{
  "num_hidden_layers": 13,
  "hidden_size": 256,
  "num_attention_heads": 4,
  "num_key_value_heads": 4,
  "head_dim": 64,
  "intermediate_size": 704,
  "vocab_size": 4096,
  "hidden_act": "swiglu",
  "norm": "rmsnorm",
  "norm_place": "pre",
  "norm_eps": 1e-06,
  "positions": "rope",
  "rope_theta": 10000.0,
  "rope_fraction": 1.0,
  "qk_norm": false,
  "attn_scale": 0.125,
  "bias": "none",
  "tie_word_embeddings": false,
  "parallel_block": false,
  "init": "normal",
  "init_std_qkv": 0.0447,
  "init_std_o": 0.00876,
  "init_std_up": 0.0447,
  "init_std_down": 0.00876,
  "optimizer": "adam_variant",
  "learning_rate": 0.00102,
  "beta1": 0.9,
  "beta2": 0.99,
  "weight_decay": 0.13,
  "lr_head": 0.00819,
  "warmup_steps": 284,
  "schedule": "wsd",
  "decay_fraction": 0.622,
  "decay_shape": "pow",
  "final_lr_fraction": 0.05,
  "batch_tokens": [65536, 131072, 196608],
  "max_seq_len": 512,
  "doc_mask": true,
  "train_tokens": 612900000,
  "max_steps": 5279,
  "dataset": "wikipedia_en"
}
MLP neurons of a small language model. Each row is named by its layer, matrix (down: output weights) and neuron, and shows model dimensions 112-207. Each number is 128 + 32 x the weight over its row's rms, rounded and kept within 0 to 255. Numbers have three digits each. A neuron's up and down rows have the sign that makes its largest values positive.
After each neuron's rows, "fires before" lists the tokens most often just after its 100 highest values on Wikipedia text that the model never trained on.

L6.down387:172115113140126131099129109091090189087166113174123078143148123142095141154101167177068106189096160058156150076169111133177169166151165152076148117095092085093155104126157083119108079104052106119148088201091113142067106137075139110140044115116092149148114106171085133122146146116133092107
fires before: "\n", "el"

L10.down212:153116130117109104135155061161148142115099125138132123061174122133115153152130119125165127158160099097099134155132089104126134152185135154096146115053143115118180102098108088170137124204142150130108092143144112119087132066169096132099086160080088144117093117074093120162155142132136095144
fires before: "\n"

L5.down479:075173150107141095168115100093074114141172117157165101098151200111162073106083153134084173127149149094126123087089130104137109175124148086128221130150096133137109126143116150142113069097161076139130116077138143186178126121076161114163113169110151164134206158142118154102077132109097150140
fires before: "-", "=", "\n", "Career"

L8.down638:124137110153183149120134137142106049168136118073117207124116088134094178121166176105090142112171088149113152118106102135088135112164109179127085143066096167122095145076116174076152110093114143156177141124143133100025148153086091160123142124148115112159131104124136080120187117162144107143
fires before: " in", " by", " to", ":", " on"

L10.down502:192112097100125059124104133126071159074151120072125112109149094114151133101095076081140146094121140155132122109117072070106041126157185154129119053119134085105098136143132138111177097130102140106171118092133154098101117111094145132120133137128125103121151129091138085117199173130085103106
fires before: "en", "e", " Me", "ase", " ", "pe"

L5.down614:167113092186169162157209125103128101154140154126174056118093156087111128058152192166178176130153171120154156143120136169164143132159143144165119078169113138170127137110080095101112171134131186148118152116131121127139131092115097107151121066111141089123068119092139168104154177162122134101
fires before: " |", ";", " votes"

L5.down78:133158121176131130145151104107092134131142167128116109123115152124103093113168056082113142106085096062174139159160041092204156121097159152144141143081138172169104175101151106112088103134134127126125177143103180157142181115150166087103132130121174128114109068100109113133134135124124121118
fires before: "man", ":", "es"

L8.down703:076075109130071120094100105124155163138132155179122152076149134132148068185151116147202131137144111193136168143094130145121100138113119181189143157114127124146104085116044071127166126119167086095128110116126132134120117108119125136179110097148125163094159135113157144116125164101189147123
fires before: "2"

L5.down434:157141154123154153104139142128107107145155102182141098116113102193159125162158126203100126156061170116151124090185132182178169129123125127167140113104121146065138143160123100174087109123118132086151134181182134138105054120093178172094108145064082111096108186139148129097107130155066139097
fires before: " ", "\n"

L10.down356:105111130087122175184143175162117136106139090162126175094130131127151102101118126085121138088129161115162094195158148130114121138172118156137078105093095092123116110147138130167108108059127131121101108093107111163139160105122119129144116159108117062168167142089148134167082166092110107139
fires before: "0", " K", " C", "B", "C", "and"

L10.down525:109141116107118177158105155114125094097098094150138079107111186133129137053149094187120120130116087036155136194131177136114164139137099152131097093139136125166143116111141061109096156070141197086091173106091106112140124122128130124130093124090093099124134129107168071115114153124099123164
fires before: "an", "ar", "hi", "ra", "a"

L8.down179:159150065132146175166152118089096095186126127097160141129071140075148172101126151156081161123081147095185125131162119179169080115148069145176149102129125146122142088086106114120203057143113127125119224138196128075104081107135140194126071125125151114152147109110096124158189059158177085167
fires before: "\n", " is", " were", " are", " |", "ales"

L9.down57:096108070136116112149059116137115126176104089075096149108165116107120152152112027105127096103136170103091208121137126108087133191050114131146138149139109130146155168120097081095093097183140119146120099092181128128167151077162100139085171087086138146133081121148137156143095133187135104174
fires before: " the", " which"

L9.down53:129134173082130118137073130143153170145091101142161109150132112102085096123108115156146085103209154137149162132124139114171147092104121130139140129116099131102119152146128137150096157120118127100134143046136111151120136130097095130089140124075134087094173077101150114146113115150103185075
fires before: "–", ":", ".", " and"

L8.down125:163123160159113162166115108149168140110081093083127079087155128141107130130176125150118134160135121130135152179119066148158185095134141127127162087127144143098196078165117107141129161149135122105093129115191161068126115151145087146159056116099109100140134076145116153121137160090150154106
fires before: "5", "6", "4", "7", "8", "on"

L10.down624:149150075110172141128175181118140147144203108150154106148112106097143123089127114094104053087110175092134134093123124090137155137147111130110140070100135073126117101084126141084145159117078084130114094128123125123120136082116128140079133092161151137132135149143134165097096139111118116182
fires before: "s", "."

L8.down501:110126118087105143078133138132132168093132154103139110160170128083109120138129051110137105113098123104131075121111153162118128122177165194155128112129116072096179122131180053119155154088131087141151116118126108173141186151078107139075083161109112132104183156154126129154106125132119149155
fires before: " States", "9", ".", "6", " Kingdom", "8"

L8.down157:105090144127071120138108183108132101104141132078102123128100170102145156192117158187082108109030111127133116068149129154086117061148107141093113119132126117111082087076113070080126096198170124102167177164167145115127148184078079124134098087166109142104110111112102154149174101081144114081
fires before: ".", ",", " and", " to"

L8.down371:123104167144134123146131108143138081145146166092109132138122147078057091142103114074120147095120123167153168117102106194138199097133142206103079150174143170135093126118053168123094113136147140125189153074188131140116135146124099125059150126120106142186158124116127102156168143106142128115
fires before: "8", "7", "9", " ", "6"

L10.down568:145123125145122141161145150156127123117150137138128135107124129157176136123153173147106131126150122121132098104100135163144151109113144106141129118164154101142133101119123108109114133073153112124116109128124140084128138108108108147153161111132139135104137151147127130137150150142131096113
fires before: "\n", "==", "The", "===", "In"

L9.down666:105132082126151149158145134128132149085146148163125146102143110129131158169110073077144158121109134179218143081100172099092142197132161077098181098128126132135109130153050142110146121105157199147145089130157162185150153104103181088149080145163158076140095090132123087141164181088104167120
fires before: " |", "\n", "0"

L6.down166:118107202121111122151123151120155167143145166143140173131116090125156098094060125151107133113135149135144098091083131116144139157109120161186117172107142144066164128119126208112163129155149127115138157108180161110152018137167153185108188154113196100159120128074105122138168142156104088179
fires before: " ", "0", " ("

L8.down18:127146140168092099198122151115099172088083128143141051135133104110144126146170107141108095127180117098160118159083164114141093139139163127183164119164116198132150134104077143169104164126111139110132077143131106073091125097086118155103150084121119116092149147086101147187095135194159158181
fires before: " (", ")", "6", "."

L10.down445:167135165184181127128150230157145110131169207140143111127133127060155167096134092105149146097129080115146143112130154122102141126083135134189144112098073134133157181091123114065128073182140128084133110164113178130160132129176140192150111141115156141087177139173127056124142174117134065166
fires before: "\n", "-", "9", ":", "8", "1"

L10.down543:107143154150166109111132173142176060104127153129088069099078135117176128109114127152111152145179145128158061150125142125128150193096118116145184170098097092134142140082071147142107110131150198166063145106167147132157127116119084135104219172137098148101128099092152087154143135086082145166
fires before: ")", " (", " ", ":", "re"

L8.down25:141069084130063187114069112062173118141137145180119139149157147096169149146098110109137122152113163073139150075084088118113165149121144139107133127200115128125146134165172084126109092155108145126158160178120151118114144096089153117115115106160123174152112169127094133044089146101159056152
fires before: "8", "7", "9", "1"

L5.down124:117137100175111114172069150137165119109096085122183157089098142081106100100110107166123132116150157113147082105128098090136115161131174092102129097159168146127141140100119103183074164137105182115138102140142105124155069148098087100123055079160144146096060105101164124161149111084097111104
fires before: " |", "'", ";", "',"

L10.down82:115147121134172154125093092158133108106125107131184106156093081123101088183144104112131153135083061153118149112144160157109142176085153088094083125128148119146112094207148109138135149101128132108116102137140128182158136172108090108138111154127151160140109164127157134129113127168096148198
fires before: "0", "ve", "y"

L9.down3:134103180126124071199144094132122164105128104118129069046157121168140126221082141137125125100097137154154116067107084165135178152091130095124155093145110116177148120184111146131168164110143080106107107057099222139171134115128116105146149194077148119059102125139167092164174182171127106165
fires before: "\n"

L5.down435:101116126074106103122085084140102114167158125169143147161145116121147134113058084084114102125105135154101078138126101073125118201115111134115105133196139143151159182136068121190128138127171134104167147136134095161098118151104130152084114111140110129114069131154154192123069164132143168105
fires before: "2", "1", "3"

L8.down488:084142134176114093142120104118114101105160139113087162098096082103136150117110091076116148114125119122136134150072123173128144108149077151120187144078134130131112097140148133141211111137089135065193144133123123150095176111088145134155100131039093109124191132188165151129137145185162187165
fires before: "\n"

L5.down452:150135127121160099159158145081102156125135107124111124125098102100165116131136150087112125056110127107150107112085144144198139098095105206098127187094106154141076160132119071118144052084114118155154124143105099087171126163128106074105133054150079128110149169174126135141122185105100114091
fires before: " ", "us"

L9.down702:113115162171080109156164093139122105115098090127099152142135133156121074195134138099117170228166093091174185132104092159142145158204169138084168143147095134122147117111133106094081150117091085155157108174121120085124176192121140068105091102134101103130133067136124131147138156057110116148
fires before: "|", "ural", "ure", "ar"

L6.down526:072137141134149176109151104148204109160148148101106083119159117082148176106136163114126139191107095130073125190135124212139084154152160149136119140213109147123159080061099090089136167128089095106080134026114093066108141124089134131156088123087079108129133124164177132094128120146146102081
fires before: "0", "1", "2", "4", "6", "3"

L6.down64:151153093080123136173117135124188178117099120143088159105160088178116124140138067163087221135112068120157162113162110103116135145135124111128038138127110188093140111139124102090130107149118119082122122102148081117132069129113142153122093122142134189149099145157107095099133138088115111115
fires before: "\n", ".", "°", "8", "5"

L10.down321:106097141102084079163135117140092150161150170152131087095096106133148092123179141072086072131164136121099110147156085108132170138121091158114105160088090130117114143116159147177098089152158152158203168166120139078140127117159136114132139058101133173114108107116138122062086120139134161108
fires before: "8", "ill", "ina", "rid", "6"

L9.down136:120099140118084091173154098133133182084088151153084098151138158096092121080174131129134138120164119174054175135086218103125144051159143109158143177088212137115109162154144124127094172105075164154068100098140153130125113135111116135121157171130121090106130113180154083131084144092179108090
fires before: " "

L10.down286:185177151107158146038135064151172082067140135215154105123127113123117133089184115173141138118144097132128154151149134198083124129110117141183177181088157139114130107131108114066149133112110110135215113057068115151139112107110141076147162091120087077127151137098094110130141152131110127101
fires before: "uk", "u", "i", "um", "hi"

L5.down461:142122128092118177107146095119183107095212120097120090137095161119130110158095130170128124108143115146110113129178072103123138157158107125156151183100108096189143102119087136034134123138147141113140184160190096111172092149096118087133077126152144125106088096121095104094125092162143110077
fires before: " "

L8.down94:146115121136155142156194149151178104117131121132191174094138126106128150106102120173177115136107141085094160198127116144123211111142132176218115115139201208093105160226137155192143148096142109119115111135126158121163130120179186155129145142106105162132155072155156142175124069114117135146
fires before: "4", "2", "1", "5", "3", "6"

L9.down401:143095130152089160116127160069122066139122156148137129173134146082158100127184146162064102150133128127147103101136111105115110109152157171054103169101131086088136130084128159118112103209153174132164154148135064096115157168126129118131113127133113128084130100145154092094169134128116106126
fires before: ",", " ", ".", " he"

L10.down467:142103135167119180099128071130170132211110098151157085140143105126071126106123057135119116135120147123168147147188150184126098119153088096141146135112125077137109095122157081088167127114136160122143134088136117128078131151132148135198154136168109178133111083158093098207183116137164089145
fires before: " ", " the", "3", "1", "0"

L5.down516:104128124113129161088079194171091137171146168152131141148111095140148131215180173157138105185160182111116172152108126186086141120115099133098086141077047128127104114160146091120197110109099074159127124126120123116109155137169094103190115118138169154169156164099167093134117157128114160115
fires before: " ", "ki", "eng", "a"

L10.down365:076119108134136108114152147152150113106160116102122157095109127128088178141150140110111110116188076123141125108133122151118103134122076111093163170087116092169117127128153139117109117125133144066100182123165158129134131080175177205078122108130160100131169104140161133174131112109142151141
fires before: "0"

L8.down32:108140086147121080121098142076135182120128136114118141138117147199083027073175180093118110105119153130091053105091115138113101095176141152136124134148077102149098112143151056178130132115120154170162164175141104123195133138121139111149129175143161153162120113145149117125124109139128127090
fires before: "1", "8", "7"

L9.down521:134121120154172141123148143078144121154146149095075185067083131135102129184097158153121107084111051110143146136120138138102102145155148114174085137186153097124111128195126162112140098082176134108172089151144149152089105135170163113096144114110126132144135110246136128144166158099118141126
fires before: "==", "===", "=", "The", "In", "S"

L10.down281:128117149080078087162127125126147097112147165135125111079145131103111138074151085124135130149076150145243148175128158130104088134193096079117154116072062101108167115099132120161073098162144079135146149096098099132060129125106100129139159095148130161166177131116079107138057109166200129095
fires before: " ", " of", "1", ","

L9.down692:102081125070187067138133126130081151168185163124183150117100111144092144118129194143073105074138112105154162135122065097119128137142174142113152152091123103109129138102092159190154162119120116128155086102121166098120139123115170124130070143099133155103072094166143054163114120115115171202
fires before: "9", "8", "1"

L10.down520:130108131136051120147132119165084105213125083114175121092086132118136063092096122114129111140112172156144120101089140128123118126168105162166140090134121114123131136123127121133137132102134141115141146141141089108164076120156117218105113145122124141089160119132102104145165136103119103167
fires before: "3", "4", "5", "2"

L2.down245:174121143079160137148120094087129145121082127107095173087178125141146101097109112095113141130154165101133134106138140154100112163194093233074141184120100185178171122098166143137098123075146125131138182088131121107148073116139168162128143161138194128142175166118156127165070117088142151162
fires before: "\n"

L10.down2:187175058102167160142136127126110169169047160127137152131184228106143116111069110148139156112165163123155095111175130157132090154174167070159150178124110177167157125130117110135132134122059137191059133118156061102107139127066109132108133114089148099104104190158122141133160129127117104099
fires before: "7", "8"

L10.down49:089112158179175116107140148150090089119147151089123134099088154112113149077170082135103116068162059113145152172140175120126133163075175127138116104130124115149110134158086104144128112057115074131160173095199131070142139130106134080114107139131122094103109109213113089138139142107109093098
fires before: "0", "1", "2", "3", "4"

L10.down547:109080156163131108132042141154126157105158179155129094152072154104110138152157116097143113140212127110127135099144123191135080088119115069141150170137177143170142166117139109169078072085179089178121107166083101113122147074142154137135085125093140128115175122193143174133121158175139111125
fires before: " on", "6", " of", " in", "0", "5"

L6.down410:116117110125156059089181094086106059144183111087075164050119138122120108120106187123132124093182123198174126141125150158142103161114180086178135136153115187155144140163075178168149135062205142059100078090150152090128155123168103096150134132168160113118092145146085154182122118104121161150
fires before: "\n", " ", "American", "S"

L8.down462:144141071115095158121124159196112158129169101187145116099142142167085138160185091114168073109123101116180094084169115155092105132070087150138126141144147119123177109134090154137137073127100118081161110072156156180141126121185162112171133097156086155145152080103069048218096131161147146129
fires before: "\n", "===", " a", "The"

L6.down687:154112156129101123113125181145154150154113159116130130139133087102121118097207034128165144093113106115103142102162104149111073154144160131174075158116137163113082147109129143118092139137070126059134138134126116111139132049151145087175118115195111167093073170081142091149166130119138151124
fires before: "\n"

L10.down221:139126118162201082173080119099173115099182094099152146111147147081087177078174151162140135148143155123116183118152100136108094161120124100116121140126128121065133093083132095119149128134131177138100127058124137099106122088151149155114158155165113137126132145127124118131112078155071164081
fires before: " "

L9.down377:162095128153110097150154119160121157160105118137151075134138159102099134102132122150130135184142155134162115149116100134128111110118130140123139141093126125141090174122120126098121150163072139170125120125164067134092135166094100058158149149108049082228131154117142113144141063153140102139
fires before: " ", " |", "a", "od", "C"

L8.down392:111100137085089112162097132153108080156084077177073166130151169093162117122098143078176143126124107176180112112081125119175127183158108119122159157076130107115163147148096142133092135171118108171148114163086135072119129138071101143109165134101096089109145112091149199163154094091143121148
fires before: "i", "ing", "an", "o", "in", "ia"

L8.down231:096122111096102150179199067093165119075129119099193120137097151066104102126093137103118074100147149091140140136117123099122131126140147110092130114178237076126179142216127126107117109167086124075166176139141114177116133158182140091114150112113101149134112122162144139185114058121132130137
fires before: ",", " the", " he"

L6.down482:165105154112141228117110146147160116123111129115175104118123132105118146186114149153187114161186121116217054135143120152126086172115157138137141159107138165159122129079175127156097147184140130178151175147097132161134196073117080165109134181145118096113148125151162145114120157056138083077
fires before: "2", "1", "0", " |", "4", "3"

L8.down43:142112133188184128160159118119150118150131083128134162168097122143094149175146115103156110133147161148071121125135093173126128159148129125175182169104119143077175125178141122110136107122196155121125155112165151195144143110129153098160120103160169168168157194103149134101111171116139107103
fires before: " the", " Act", "\n", " a", " St"

L10.down174:083151072107134099139175133128178090163156145132100104174077062117169141125130091169124088085085102139147130114134122144142064163137059134086082137111155088143128162160188159108114079096174145127110144112160145103140124114159130136182084131132068174118135153074139072111160081059109038101
fires before: "5", "6", "4"

L9.down22:152103121162107139179097045132156212138143174150196142086119109153152103125105142132239138112153110130109080167169235104117175148146110170143112156179137155145167198152107086181139127165074147121117132136138125078154053149115147087085082104115101105114146132131098094168132139159132124148
fires before: "0", "1"

L10.down125:155109121115145158141094132108143128133148204089091071060106113092087164086178113117067107099135135110134156089165157171142135108111047128082106037127125098125198119089112191091162179132113116170097119126142069163106112135101152194127130094115138169146149126125125099119051135147106127103
fires before: "9"

L5.down675:120133097137096147113180101123132137144138138153118096095139134112093115158093046052135076091128109096165146153078124078104162165169172099095116102112160109145111104080148123131134101135139088139137099109066104113073154101095137146145106132107166181114165103089197145077182140076086168092
fires before: "1", "2", "8"

L5.down578:175121105117142164084107115133103174105157156193150177117163183063102115090051121066130046159115101155195072139104087121112139137143177149154112143169133122144095162102084143115172142127148173101145141106090195163167151181178132139104164130080139150105170084161191135094160096106098127148
fires before: " a", " the", " an", "ers"

L5.down302:135182119119152110123080130123068117114117171169069147141087094158113171143136144140114184125060170146147103080163092101112119190146107129141186148147105102192095123097119138068118132127058168095150113155127136131107127132114195164114142203183140077084123160109093095161135133131130096146
fires before: "\n", " |", " Votes", " G", " "

L10.down678:131114115159166156167134162168116137091137126122147159122139114127161119146124134044134146107161178114176114101144097145148166226087172228147109135130121133093077109090065109139176141159154091156151138142060088099113111086171136174113133058129147150153152140126143172143160143137147115119
fires before: "\n", " is", " was", " of"

L8.down302:190152148136139127116152170131135161140106173174130137118070094109145121135152084134205117120136117157160074155070131141195069091084144178093147104186043131129097135196133154167119136119118145131062107142167119146119165142087133107124113123124112120133105148081108126102173106163181153202
fires before: "4", "5", "1", "3"

L9.down302:115142090197169148105153127139085127180155104100074134144147134071138149108093076128147118088135119145122131134131158125112098149167177124093138100104125126124123130061097120143181073168180122085161158168151141122147129130169111122102071099128179129134108099136141150145130082125135155116
fires before: "\n", "==", "The", "===", "In", "D"

L10.down303:137143136065145107125123139117180107186130108150175055087083178123135162167131088151116225161079137091169165156152156161132080130149097106128078065136091134102082098113074132122101124149125176121136117175099211166046154125132041164118100140110118077095163126076124120179153119104116137150
fires before: "9"

L10.down593:134151032101135153112138111149081159186083108171155105078128151175178136132163107099126114115105147145128154135104154087118135160131166116148140084123079113129122158133089180059133110087121106144109105164156115095078120160160093141152135172115156116079104121123100117117153168152119027173
fires before: "7", "er", "por", "all", "are", "ern"

L2.down68:148120125120111147143126154163136138148139135147082193148136179204146139124152140112107166135100177073159100142127119169121095134083134115099161092115047191131140094167144153134186212136145059149111138158164097125139112140116078186138136097228121165040113075144083078140213154112130143136
fires before: ",", "1", "2", "0", "5"

L5.down433:164146146119137126154133138085115114113185072156100152120111126131164088093126159106096111105120149114201072086104136208120142150115168157117100125119159175135086099146121045165127110164094090092089138171102096113143114145083082138140105120194112094181174099182125121154151128103140167145
fires before: " |", ",", " ;", " (", "er"

L6.down203:171137139120124178136109163153136152201148083130120153070142115113131137133091068149163073123145136148170127156119146127078162135154152121052116139146147153103139140142061154182111153127139132130126133122167113106075100127083146163134065079197116119132125156066066143124126170136193125129
fires before: "0", "9", "–", " of"

L6.down321:085155093197162118138182123081167161149133146157143120145125095132048170193188132118128143066108131142126122100145135121132131124139176138070125101094132108189094176078128137126156112052076105134140166100077146199139112159136129128120130092170071140101171163156102087153152128092083089140
fires before: "9", " well", "0", " a", "ia"

L9.down474:175094126114087114129177116170090132155082145156173085109104153126165134134116110121132124144110108172099111172115118075159130149144105039118147157125119114149136135150166127121103171092124095130194180138117135136152109150139119145134189139096080147080173106116124116163125111112101094087
fires before: "-", " ", "\n", "°", " the", "3"

L10.down668:138129112116064088081137152074130169106146123121120150098098151125136117170155098131122132129118161061126155115105118093107162120121106076139124085140216109179140161121144125133127104098114110145191118099140193103098175099158136088100122091117121071158188116092104122113097084150152151105
fires before: " ", "os"

L8.down109:144084105150133150141155143152156131128173082067151167139199116127122122106138109074143146092188122052144157132112123130148098091181125103100134106119122137134164091108131090086108139169139093138117129194112062114100132089119165081143120103140100094098125138087122141064101126132222136143
fires before: "2", "1", "0", "3", "red", "ee"

L6.down473:128185129145157116142194115121128143175138173098133128129087093177141116098174128160104096123101160124150127157114106122107159148141151117170144121121101103138125077069118174168108068129161142111138181152116145116123145171126120163155073125172137153102101167146179155060149115125073096175
fires before: "2", "1", "s", "mp"

L6.down552:117154160144121092173148153161148102136119137170119169065221128131129130152111133081170170160151056145117078158129162120174147106180137154107175154123117114099123145065161126139204109100090091151134104185075109112153161122066095133126041188150101111206115133176168188153137133235160117126
fires before: " by", " to", " that", " in", " as", "odes"

L8.down12:125080082132115143105140140153067100117142073180035117129146171127105142085141104104121107117122073113196107162112116117080091144137115151089130100108122158073126068112098082111114128204128130124125136106175118138071079103098160162114073111106102142146141112079106133182139136131147095103
fires before: "\n", ",", ".", " |", ")"

L9.down187:152098117076158073106126103119188110150093069173166129202091164095097113121177187139117130134097066187159183091143140140124113088135174172121080162129191126143076137145158109087167107101089183196126111073126124156122134169111151136057148162178080132101141114143108193097097152111139159158
fires before: "i", "u", "uk", "ama", "o"

L8.down317:148055186111121116098132122153155166137118117113125125126152149131152119121173084142107161128145095162133166126181096118130152169149164116078154125138118179075136110149121105137098143196126177136123118203093106077110178121136171125159165126139138085145104139170156096146080104129092105086
fires before: " "

L10.down41:093124136117158126131137115097105179102127129171111065105123139158076114162078069125157136122063154171111165108118108132120105140092111059090089101138133130129158116078152124122130064174107112134078089092140188159112153105129133105084203139180069133155126170123135059142121102101132172133
fires before: "9", "0"

L8.down0:124149103074143163222162123158151152127108163234128112123146105134142113214152036130122102097062104144132104089106207138158140101096117097137149163177145083120098064177193134165052123086115175091130150145099134144178134146158153138186184131122102122120169209170136125131095070129141115112
fires before: "0", " the"

L10.down563:110066168138114146129142082124186090171117088080145131157125143139128155098082145122123163129145146157104225150137131180137160147206167040101153129139149096143164088096124070187117175082102118128147090148131091126124076148136047151044097110118105176103122173132184051104123163170105147147
fires before: "ia", "ian", "a", "an", "ians", "ish"

L9.down170:076082145124163121092112112111127072145118140151096116126102164101154083145138112132179106189200170124160073138099129169150028170141151151153158153101132098188120099096132161135114144091147093160164113066165094145084108142152147108126088136126094183192144123138151137129150142194091100153
fires before: " |", ".", "–", "+", " ft"

L8.down644:120199176156124129155202119109079130080131127093079179141101124096166142167135085150121130191117068128150158155118117141136132094097122146096163077167096153116077147174101106135126148174135147108086141144146051140176118155078124157159164141082125146127095063081109108104129169107117106140
fires before: "\n", " ", ".", " |"